config.yaml
d_model: 256
n_head: 4
head_dim: 64
d_mlp: 704
norm_eps: 1e-06
init_std_qkv: 0.0208
init_std_o: 0.0
init_std_down: 0.0
warmup_steps: 200
schedule: "wsd"
z_loss: 0.0001
MLP neurons of a small language model. Each row is named by its layer, matrix (down: output weights) and neuron, and shows model dimensions 0-127. Each number is 128 + 32 x the weight over its row's rms, rounded and kept within 0 to 255. A neuron's up and down rows have the sign that makes its largest values positive.
A block is one neuron, or neurons of one layer that tend to fire together. After each block is what it responds to, as a language model described it from the Wikipedia text at the highest values.

L2.down158 [108 123  97 166 129 180 150 122 121 107  90 124  67  59  89 108 135 133 111  85  95 134 107  92 135 115 134 122 128 199 128 141 166 176 138 103 144  71  87 166 140 114 109 161 131 153 119  81 120 200 117 145 152 100 167 160 117 149 144 145 144 149  91 112 106 137 107 118 125 116 152  78 133 116 158 124 140 191  80 165 130 107 122 109 134 129 193 182 106  87 123  88 190  98 141 126  97 201 105  81 123 120 107 104  98  90 118 123 150 148 150 154  86 139 191 120 141 198 146  50 118  65 150 153 158 140 127  61]
L2.down196 [ 91 145 123 116 117 135  99 138 150 132  70 178  64  85  86 153 154 147  92 126 132 154  66 110 136 139 161  95 123 142 205 160  97 106 138 140 115  89 103 124  87 183 140 117 146 115 111 143 144 144 168 135  91  87 121 185 114 163  99 132 147 118  96 198 163 184 124 124 139 128 103  47  89 122 165 139 112 174 132 111 159 174 101 182 178 129 113 145 138 149 105  86 162 139 130 138  79 165 168 156 141 114  95  98 154 153 106  98 117 123  42 151 135 126 181  77  67 140 123 140 101 137 154 112 115 130 134 102]
L2.down295 [141 125 149 173  97 100 113  62 132 115 137 118  67 112 133 122 107 168 119 103 179 130 163 143 157 110  94 146 148 164 112 137 131 123 142 191 106 158  95 162 127 112 132 130 155 132  88 136 121 154  86 155 109 114 168 132 117 150 112  66 106 115  57 200 142 159 155  92 153 136 104 148 179  97 114 200 165 160 159 133 161 178 129 113 123 117 110 123 181 118 185 118 143 127 160 106 141 142 108  99 108 109 117  97 200  94 112 151 120 149 137 193 123 177 123 146 116 169 143 132 101 134 185  86  88 208 164 180]
L2.down439 [109 159 125 129 168 119 143 143  97 108 109 128 124 131  72 153 126 120  94 143  68 156  70 159 123  81 123 100 104 170 136 106 102 175 128 140 119 121  42 157 109  88 141 137  76 108 137  96 154 185 111 183 132  92 120 134 134 123 183 147 173 128 114 174 159 191 124 102 161 176 115 103 154 164 217 108 137 130 140 125 130 156 103 104 171 151  86 114 146 115 116  82 137 141 113 131 187 185 133  95 114 109  80 155  97 131 123 149 172  83 137  76 110  94 163 116 126 100 175 128 124 125 177 117 166 116  82 137]
Section-start structural tokens

L2.down6 [155 192 145  93 119 122 101 146 131 194 154 160  94 142 115 116  59 172 152 119 121  91  67 124 107 114 175 161 132 130 136 158 118  99 114  99 107 159  98 124 101  83 137 136 169 103 117 133 141 162 136  99 149 142 179 128  88 171 147 101 107 172 162 120 150 162 122 100 165 104 173  92  69  99 132  77 147 119 113  98 134 183 134 105 139 119 157 144 208 164 154 183 119  99 165 149 179 143 213 153  79  84 141 143 144 120 128 174 160  67 124 113  56 179 119 144  60 148 172 126  47 109 104  88 174  72  89 179]
L2.down340 [120 163 146 101  94 142 172  84 101 129 143 106 127 131 148  89 126 163 141 168 124  77  87 134 169 121 102 154  85 118 109 151 141 164 175 101 152 160 138  75  45 130 132  81 171 114 192 142 200  99 100 127 138  57 135 154  84 145 114 185  57 118  88 161 146  99  85 101 147  83  32 123  89  66 116 143 144 194 146 114 174 133 118 113  90  87 155 113 122 142 163 111 171 160 154 121 121 116 148  99 123 113 158 166 125  94  81 117 137  68 101 140 120  59 112 106 107 215 140 107 130 104 112 141 111  80 127 160]
L2.down381 [ 91 132 150 115 170 118 114 116 147 117 127 135 136 123 105 116 150 152  47 180 174 120  86 137  96  82 127 156 133 107 140 137 135  94 112 170  99 150 145 115 155 154 149 133  96 115 110 146 134 198 103 139  93 148  79 175 120 104 129 105 180 104 135 116 123  90  95  67 105  98 111 147 119  72 105 130  87 126  95 109  94 159 125 118 128  73 138  28 184 107 170 136 101 126 129 102 135 162 185 113 130 140 118 153  97  75 145 176 102  91 138 134  92 129 135  27 142 116  80 140 129 167 137 155 105  86  86 130]
L2.down573 [129 206 125  76 100 111 154 193 189 118 124 126 145 125  85 102  91 128  90 131  66 122 126 140  86 148 148 138 130  56 159 106 148 125 139 123 113 144 113  98  64 112 118 103 187 149 106 113 164  96 128 121  99  96 111 174 145 134 124 150  99 127 147 158 134 132  87 114 172 163  89 125  73 109 103 120 134 107 165 156 163  88 124 155 187  81 120 124 192  91 129  62  82 140 163 124  80 109 120 143 108  52 146 175  73  92 113 151 155 119 105 205 134 122 141 147 146 134 169  42 108 132 115  93 117 106 155 214]
Markup delimiters closing headings

L6.down111 [142 119 159 172  94 150 136 190 141 172 156  56 116 104 144 126 154  98 133 124 160 147  98 206  39 149  99 192 165 165 125 190 158  64 123 108  79 111 156 113 140 158  73 141 227 143 125 113 138 164  80 117 105 153 137 144 101 162  87 121  96 148 142 113 183 152 192 154 163 171  68 184 161 133  82 138 127 196 168 139  89  79 113 115  65 112 181 155 206  77 175 150 135  74 126 145 141 111 135 114  88 104  90 160  92 113 111 154  76  75 103 152  74 156 138 134 119 120 123 119 119  92 127 116 142 130 190 107]
L6.down250 [140 205 140  84 135 114  83 159 139  86 101 125 107 152  86 169 122 144 104 117 134 149  80 141 122 165 127 125 147  60 196 167  98 134 131 164  87 161 156 135 112  78  89 162 141 135  33 142 122 104 124  74 132 159 134  72  59 159 133  94 190  60 143 105 112 105 128 138  45 140 110 145 191 133 128 104 122 136 145 108 161 118 124 135 109  81 151 110 150 156  98 115 101 151 177 116 138 100 103 114 123  89 131 120 115  62 108 122 103 125 126 132 101 163 119 120 114 111 156 166 161  79 128 137  84 136  86 181]
Markdown table pipes

L5.down10 [148 104  97  98 131 149 151 169 150  75 155 117 137 140 121 145 150 120 121 153 103 178  43 163 106 103 112 143 174 124 167 112 176 161  87 135 141 101 149 159  82  84 155 137  71 142 129 114 155  94 144 145 155 153 111 158 166 215 120 119 185 131 172 166 129 194  82 169 131  96 138 106  71 151 100 173 117 160 124 117  58 187 181 174  99 133 155 185 150 124 125 132 138  86 119  81 153 157 145 147 179 152 166  85 116 110 127 108  81 177 138 100  65 145 171 161 164 123  85  73 136 156  89  53 141 166 184 171]
L5.down49 [132 153  85 156 120 136 154 139 120 137  71 126 146 141 178 127 161 133 137  70 103  90 160 117 135  97 146 158 134 163 223 115 126 154 160 103  94 166 113  99 152 135 187 112 170 158  76 107 152 150 128 101 138 142 105 150 106 145  99 120  84 108 131 135 131 167 175 170 175  81 114 121 184  85 170 127 211 127 127 118 166 116 110 132  79 150  93 200 143 153 157 128 131  72 171 157 145 125 122 155 155 126 173  63 158 169 133 163 121 156 109 113 120 127 159 116 177 180 152 166  89 172 117 119 149 159 142  97]
L5.down248 [203 208 141  96  86 100 154 151 168  75 166 148 187 147  87 185 131  58 105  63  87 165 100 129 160 160 135 151 117 105 101 108 123 163 109  86 172 171 183  92  90 133 112 136 105  95 122 172 133 137 128  96 158 186 108 114  98 128 120 121 104 106 166  74 111 133 140 127  78 101 124 148 164 141  88 142 112 193 117 118 113 122 130 174 143  70 114 137  75 101 112 120 154 142 187 135 173  94 100 127 104 155  74 117 101  42 120 123  86 156 181 130 163 179 148 130 134 153 119 119 120 136 116 158 143 127 114 162]
L5.down404 [133 103 121  83 139 148 116 131 137 136 129 110 178 132  92 168  73  98 202 139 135 148 114 108 117  96  94 121 138 169 132 108  71 125 123  97 143 146 111 198 155  99 166 160 104 153 141 151  82 168 127 173 140 112 162 149 140 100 154 173 181 136  44 154 147 133 153 102  96 179 164 125 125 142 148 113 130  99 136 114 152 106 151  73 117 160 127 101 134 124 117 138 127 109 154 129 172 124 187 105 175 104 136  63 136 118 148 193 163 131 145 140 186 138  80 108 139  85 133 135 109 126  97  62  80 122 112 172]
L5.down511 [104 110 124 143 186  79  97  89 164 163 162 170 149 123 114 183  99 141  80 150 209  92  93 137 168 157  62 115 164 110 120 109 147  71 101 133 150 108 123 118 179 112 108 153 172  93 150 134 134 145 132 158 127 103 141 129 130 102 143 188  91 115 120 136 139 108 151 164 113 101  98 175 143 159  64 147 109 132  71 187 112 146 117 129  87 138 157 198 161 110  64 124 126 135 138 119 141 113 142 114 119 171 126 116 139  65 117 130 106 167 137 202 151 144 216 142 114 139  96 117 139 136  38 163 160 169 158 153]
L5.down533 [166 133 133 107 151 144 104 131 146 131 108 161  58 137 140 110 119 114 169 110 194 153  84 174 100 157 167 135 151 174 250 133 139 119 171 135 114 120 106 135  99 135 103 112 150 161 187  69 129 133 149 116 121  74 148 131 117 143 164 171 104 128 116 145 123 149 185 140 138 101 175 141 145 161 114 159 134 105 167 126 163 117 186 140 131 161 164 142 122 126 130 141  92 158 169 138  63 131 116  73 106 145 164  81 128 144 113 119 163 153 102 136 109 159 158  66 105 106  91 125 173 135 175 153 177  54 119 121]
L5.down567 [127 163 110 192 156  90 125 137 185 148 139 171 130  90 144 129 127  58 136 135  73 178 201 144 113 141 108  97 129 166 131 182  97  65 108 145  51 152 150 189  99 140 102 114 135  97 143  82 121  60 126 145 136 121  78 144 162  63 143 151 121 168 141 141 152 140 172 160  92  71 169 113 103 125  95 177  63 127 119 109 119 110  99 149 131 169 148 160 168 106 167 116 138  80 180 136 123 121 169 132 122 159 178 102  86  93  98 126  85 172 149 118 156 125 170 114 156 170 149 127 116 136 130 137 151 127  81 204]
L5.down577 [178 112 118  78 140 197 146 146 143  82  99 153 152  98 133 173 120 163 147 207  57 120 126 118 106 128 135 174 120 150 163 178 125 144 128 165 167  73 124 186 115 128 149 155 132  95 152 166 106 174 110 149 149  70 128 162 165 137 132  78 180 125 156 168 101 100 166 147 111 152 179  96 180 185 180 149  88 158 162 108 150 106  56 119 150 162 115 106 124 164 122 136  70 182 145 156 168 101 129  89 119 162 164  81 178  97 131 136 149 207 125 153  61 151 145 168 127 128 156 109  91 105  70 128 132 162 132 142]
Article title line breaks

L5.down161 [150 154 151 124 151 105  90 104 106  94 147 166 115 155 171 156 136 161  64 117 115 101  86  81 161 138  89  99 120 160 158 199  91 101  91 183 107  59 134 159 114 147  97 135 156 117  74 181  58 143 128 143 137 132  62 145 182 115 128 183 104 114 134 103 114 151 157  77  84 116 143 114 133 152  92 110 104  79  90  80  72 140  91 165 127 108 141 105 186  96 153 157 176  99 133  87 174 173 136 123 124 110 201 100 181 101 218  95 115 142 156  96 181 158 125 113  91 185 135 151 132 106 132 162 135 112 184 110]
L5.down164 [151 128 132  91 112 125  83 123 143 102 121 128 176 110 116 115 161 131  67 174  85 142 129  82 160 161 129 135 114 185 108 118 146 161 107 160 131 132  63 141 171  82  62  90 124  87 143 110 106 111 115  93 128 132  97  59 125 115 142 101 115  71 133  64 174 110  85 153 142 114  75 126 100 149 155 125 122 145 120  96 167 162 123 174 148 102 109 162 103 118 136  97 170 130 156 133  94 233 107 130 173  90 146 142 183  79 130  87 104 127 176 145  78 150 117 181 164  90 119 142 180  91  66 181  71 150  97 168]
L5.down242 [ 98 125 114 148 160 110 131 202 130 102  78  62 150 122 139 163 170 121 196 160  79  99 152 145 211 120 130 107 158 170 138 127 145  86 139 131 170 108 108  98 171 201 106 139 158 135  49 141 147 111 146 123 105 122  99 146 104 100 172  95 120 146 113 139 113 151  93 134 129 140 167 159 223  84 139 121 116 130 139 123 149  86 161  57 110 115 126  95 169 155 159 131 113 100 139 159 156 159 137 172  99 106 116  77  92 119 155 176 159 110 137 116 145 105  93 115 104 154 185 149 152 119 127 122 184 157 157 104]
L5.down243 [121 133  82  96 106 111  85 126 172  96 137 123 137  94 109 111  99 208 166 208 145  95 181 143 103 123 167 131 178 132 136 144 113 170 131 140  90 151 160  91  89  97 103 149 157 121 193 154 110 179 125  76 166 104 126  99 121 115 187 132 176 146 124 148 156 126 192 161  93 175  48 111  94 131 143 136 145 145 125 145  83 124 124 135 142 125 170 191 190 167  59 160 138  97  96 155 108 152 152 106 143  82  78 120 164 140 141 146 133 167 119 178 109 177 112  93 138  90 148 140 101 142 153 160 121 140  68 113]
L5.down337 [124 106 132 136 177  65 127 171 183 160 146 137 138 143 157  70 172 120 157 176 143 100 135 162 134 155 140 171 167 151 112  80 136  91  90 101 120 149 193 119 181  84 110 124 114  68 106 144 112 123 110 141  85 149 104 115  74 123 145 103 115 112  90 135 189  93 207 171 107 168 119 160  63 154 163 134  46 153 124 167 152 153  80 152 134 127 138 107 116  89  73 210 159  86 107 127  89  37 103 126 139 146 116  80 152  99 140 165 129  82 117 108 174 148 134 119 131 115 100  70 136 130 164 150 159 152 112 158]
L5.down373 [ 91  81 135 168 104 175 118  89 139 117 131 105 162 113 145  92 102 149 117 111 167 127 104 125  85 139 113 123 187  62 108 103 181 137 153  50 162 129 126  86 115 127 119 105 158 130 141 147 174 100  85 101 142 122 124 130 126 106  74 134 126 158 120 132 109 125 182  76 169 148  38 115 118 111 147 182 101 149 172 125 184 100 163 166 129 100 104  90 123 153 167  60 181 150 139 109 144 208  65 141 156 102 149 138 135 133 120 135 138 125 140  91 132 162  45  92 122 106 135 141 119 137 174 157 104  61 135 184]
L5.down458 [196 118 112 142 143 122  85 139  81  96 152 118 127 118 125 132 126 140  99 151 104 148 139 151  81 150 101 117 177  95 124 141  53 103 122 147 112  89  81 139 109  49 112  85 177 140 138 116 146 162  94 143 113  93 125 154 137 145 110 131 172 125  88 141 128 105 138  84 126 194  52 145 172 143  86 120  96 142 133 180 155 126 108  93 156  75 143 113 169 100 132 118 120  78 135  97 180 133 159 178 108  88 122 117 121  84 105 137 114 145 149 126 179 101 137 101 132 190 205 178 138 104 139 110 110 181 113 180]
L5.down644 [170 124  55 121 151  98 105 105 113 114 137 134 136 115 106 150 109 155  88 108 135 176  89 160 119 119  83  80 105 171 154 132 103 103 139 115 178 164  90 168 124 136 102  79  77 126  90 136  97 154 165 114 151 140  97 132 153  92  96 116  79 159 133 107 155  92 119 164 129 137 131  60 107 104 187 148 103 192 104 129  89  67 152 122 117 105 168 195 117 129  75 173 137 174 150 105 130 161 179 116 177 115  89 124 149 155 156 188 108 122  75 211 109  83  89 210 157  95 153 161  94 123 180 118 146 133 141 139]
Markdown table separator pipes

L6.down107 [173 168 165  83 185 110 136 155 163 134 121 111 117 155 120 152 166 201 136 167 140 100 165 131 107 154 127 137 112 118 100 112  91 125 133 152 123 165 119 101 109 119 142 163 212 136 127 124  63 111 107 136  94 101 140 182 124 217  99 133 140 104 127 190 127  91 166 119 127 182  96 167 237 129 169 119 156 149 108 158 131 157  99 100 153 161  98  79  66  52 171 128 161  99  89 120  78 112 145 122 109  81 150 130 116 109 118 110 127 147 162 102 124 150 130  99 114  69 105 135  99 108 103  72 147 145 106 190]
L6.down274 [ 56  90 144 176 175 146 141 139  80 155 105 150 177 114 134 166 120 182 142 202  47 115 138  99  74 154 108 168 147 154 127 157 130 140 135 108 179 180 124 109 168  86 138 140 166 115 123 105 113 134 122 113 152 121 130  97 158 153 142 136 118 120 211 139 150  60 160  79 151 145 188 165 140 152 143 176  90 123  75 137 114 141 158 127 153 120 141 107  95 113 115 119 116 113 154 122 156 135 154 100 146 123 108 176 106  80 143 182 142 190 107 133 118 110 124 124 190  88 108 148  94 163 119 162 163 121  93 173]
Final decimal digits

L5.down77 [104  84 146 155 112 184 200 149 100 130 135  68 113 106 140 101 167 201 113 188 139 144 109 133 148 145 133 163 155 126 181 117 155  91 132 159 120 206 130  75 163 176 114 139 119 120 165 135 106 129 141 159  96 133 129 138 116 145 160 147  93  64  99 173 103 148 184 134 130 138  72 187 127 158  87  94 140 160 145 178 145 121 212 113 103 149  98 196 167 134 111 162  75  75 114 101 140 104 157 142 158 165 141 144  88 125 144 125  89 129 121 116 134 115 103 130 138 144 134 182 113 128 103  44 135 126 103 180]
L5.down202 [125 126 103 112 139 109  63 154 142 119 162 111 104 175 210 125  96  82 150 164 120 142 152 119 164 138  87 135 100 123 128 171  69 130 134 134 148 147 142 114  83 164 117 181  84 157 100 102 157  64 130 193 149 169 100 195 129 203 129 121 143  69 157 130 142 130  59  92 116 140 151 159 147  91 141 167 125 117  82 134 117 198  77 114 132  91 112 138 144 132 118 126 122 122 110 137  67 183 130 157 125 114  87 170  98 155 189 130  71 126 222  90  97  92 168 179 188 127 114 117 127 128 168  92 126 184 154 123]
L5.down209 [ 79 123 122 118 136 115 108 147 138 132 115 126 105 175 156 114 112  95 172 104 103 110  80 115 148 170  83 127 137 128 156 115 128 141 107 154 154 151 124 101  75 128 107 117 133 133 147 104 159 143  98  53  72 206 169 135  96 117 119  93 141 116 100 129 140 147 164  80 116 152 106 173  77 118 171 102 180 123 192 151 119 143 203 123 133 135 173 153  71 133  96 126 136 117  96 127  73 186 145 185 128 129  99  73 122 104 129 144 111 120 123 120 150 125 107  78 159  94 104 157 183  57 146  97 154 205 132  95]
L5.down233 [135 142 129  86  84 181 132 176 136 146 143 134 100 116 103 127 187 114 120 135 150 138 139 102 136 137  92 148 148 145 103 173  92 150 103 117  56  80  76  58 109  96  94 139 138 116 168 151 105 131 112 113 144  97  90 140 120 128  89  72 140 128 104 154  85 155 151 148  92 133 181 103 159 152 134 161 136 136 105 168 150 110 184  97  90  88 112 129 184 166 106 134 114 107  98 124 125 116 126 127  89  98  92 143 121 116 133 141 135 141 128 166 150 190 111  93  93 153 142 106 150 103 119 128 146 122 125 146]
L5.down249 [100  87 100  81 218 128 117 141 164 134 137 123  99 146  96  83 139 138 146 117  66 167 165  89 114 127 105 156 152 138 155 144  75 114 143 120 187 129 158 124 175 138  86  78 111 194 164  80 122 130 168 108 148 134 118  93 113  95 125 104 111 142 144 130 167 138 141 109 144  66 154 140  89 141 104  96  94 155 132 138 139 173 111 144 136 124 133 113 131  30 137 116  86 168 127  81  66 127 134 142 104 113 119 175  60  74  98 156  28 140 138 145 142 150 165 112 133 144 108 155  86  99 137 129 138  83 128 212]
L5.down312 [137  87 102 128 199 141 132 159  95 137 128  89 103 110 122  82 102  90 162 132 143  96 167 190 137 160 179  94 168 105 137 138  85 151  68  89 104 187 105 112 105 162 145 168 128 121  83  84 114 147 114 148 185 131 133 174 141 108 147 132 151 121 128 127  94 168 109 126 115 138 162 147 160 171 121  98 147 162 130 140 140  89 125 118 126 121 100 126 171  66 136 185 114 148 146 139 117 113 183 169 131 112 107 191  74 123  98 184 126  83 168 114 135 112 117  75  57 193 178 152 134 144 134 120 139 172 118 117]
L5.down555 [ 91 165 109 143 119 170 132 177 132 137 105  38 170 106 109 143 130 127 146  95  94 163 129 135 100 102 130 102 117 145  80 126 149 168 129 117  36 116  79  91 118 121 112 178 135 152 130  86  69 131 133 132 127 172  86 120 124 108 191  93  68 139  97 169 157 120 166  95  97 174 102 120 169 212 110 156  91 166 107 107 109 161  55 112 124 139 162  77  87 121 124 113 157 131 118 127 169  72 122  82 115 126 151 172  93 134 163 124 113 104 120 163 124 107 147 115 157 154  88 171 141 118 146  97 125  96 105 118]
L5.down633 [136 124 145 149 117 174  31  92 121 136 170 138 177 106 151  77 151 127 150 122 118  89  93 109  85 162 132  97 140 153 146  61  65  94 153 143 115 145 124 175 164 188 155 170 115  94 144 157 123 192 112 143  99 131 156 100 181 121 193 112 111 141 126 181 154 124 135  46  66 113 148 151 117 107 127 170 118  95 173 144 144 150  91 108 115  88 196  66  81  94 158 122  91 136 129 107 125 123 157  98 116 125 107 190 108  80  62 129 177  90 154  90 184 131 157 170 131 180 152 152 151 153  96 183 177 180 117 107]
Mid-word and decimal continuations

L2.down107 [148 166 138  78 104 153 160 121 139 122 168 101  66 133  99 165 152 174 151 140 131 137 118 128 149 128 128 129 114 153 121 148 130 133 124 123 125 151 111 113 111 143 172 112  94 165  82  65 203 115  68 167 126 171 164 109 130 187 152 166  96  78 156 143 129 117 118  79 146 169  79 108  73 148 140 132 156 136 104 116 124 135 168 130 127  60 146  92 139  78 136 138 125  88  92  88 178 147 143  88 161 190 151 155 142 107  97 189 168  97 156  85  97 129 120  96 155 176 161 140 138 137 149 135 176 160  92 149]
L2.down630 [128 119  93  94 129 121 109  72 118 126 146 106 150 163 117 119 116 149 100  58 154 108 128 192 157 112 127  92 147 161 147 134 141  92 132 160 128 159 162 110 145 152 138 174  96 196  59 136 156 138 136 141 155 215  94 108 132 112 118 132 154  67 110 120  86 126 124  71 156 170 104  91 111 117 199  95 115 123 140  69 119 207  87 142 111 113 134  51 113 112 187 178 101 110 121 128 137 110 175 100  93 121 140 122 147  88 132  46 101 131 147 134 182  91 124  89 138  88 173 128  85 123 151 169 105 134 185  92]
L2.down669 [150 104  51 147 173 157 119 156 140 112 197 136 176 139 158 160  88 152 133 134  57 163 153  59 139 100 134 113 153 113 122 150 161 105  94 129 150 151 157 101 102 179 112 155 108  63 117 144 154 125 136 144 116 154 151 108 148 107 148 109 134 159 130 181 143 160 143 192 112 136 127 197  59  61  65 140  60 138 136 131 170 138 142  87 147 145 123  55 127  88 103 103 172 171 153  81 144 114 182 107 135 105  97 122 121 160 138 126 132 156 179 138 165 128 130 137 134  79  91 138 137 171  91 153 148 185  72 101]
L2.down698 [152 106 166  91 102  70 143 146 154  80 160 154 119 141 128 119 137 164 106  97 117 126 119 143  76  73  93 152 112 131 149  98 141 125 122 103 149 148 116 139 152 126  86 127 130 147 172  98 124 175 160 194 142 130 139 115 193 113  88 178 175 118 142 128 152 132  97  94 136 130 107  96 168 105 138 118 180 128 117 118 108 133  90 113 130 101 118  77 144 131 170 141 130 114 131 106 117 111 123 157 134 130 125 104 103 116 178  63 137 118  99 154 122 163  96 140  89 146  90 108 112 122  98 125 168 142 132 107]
Word start after punctuation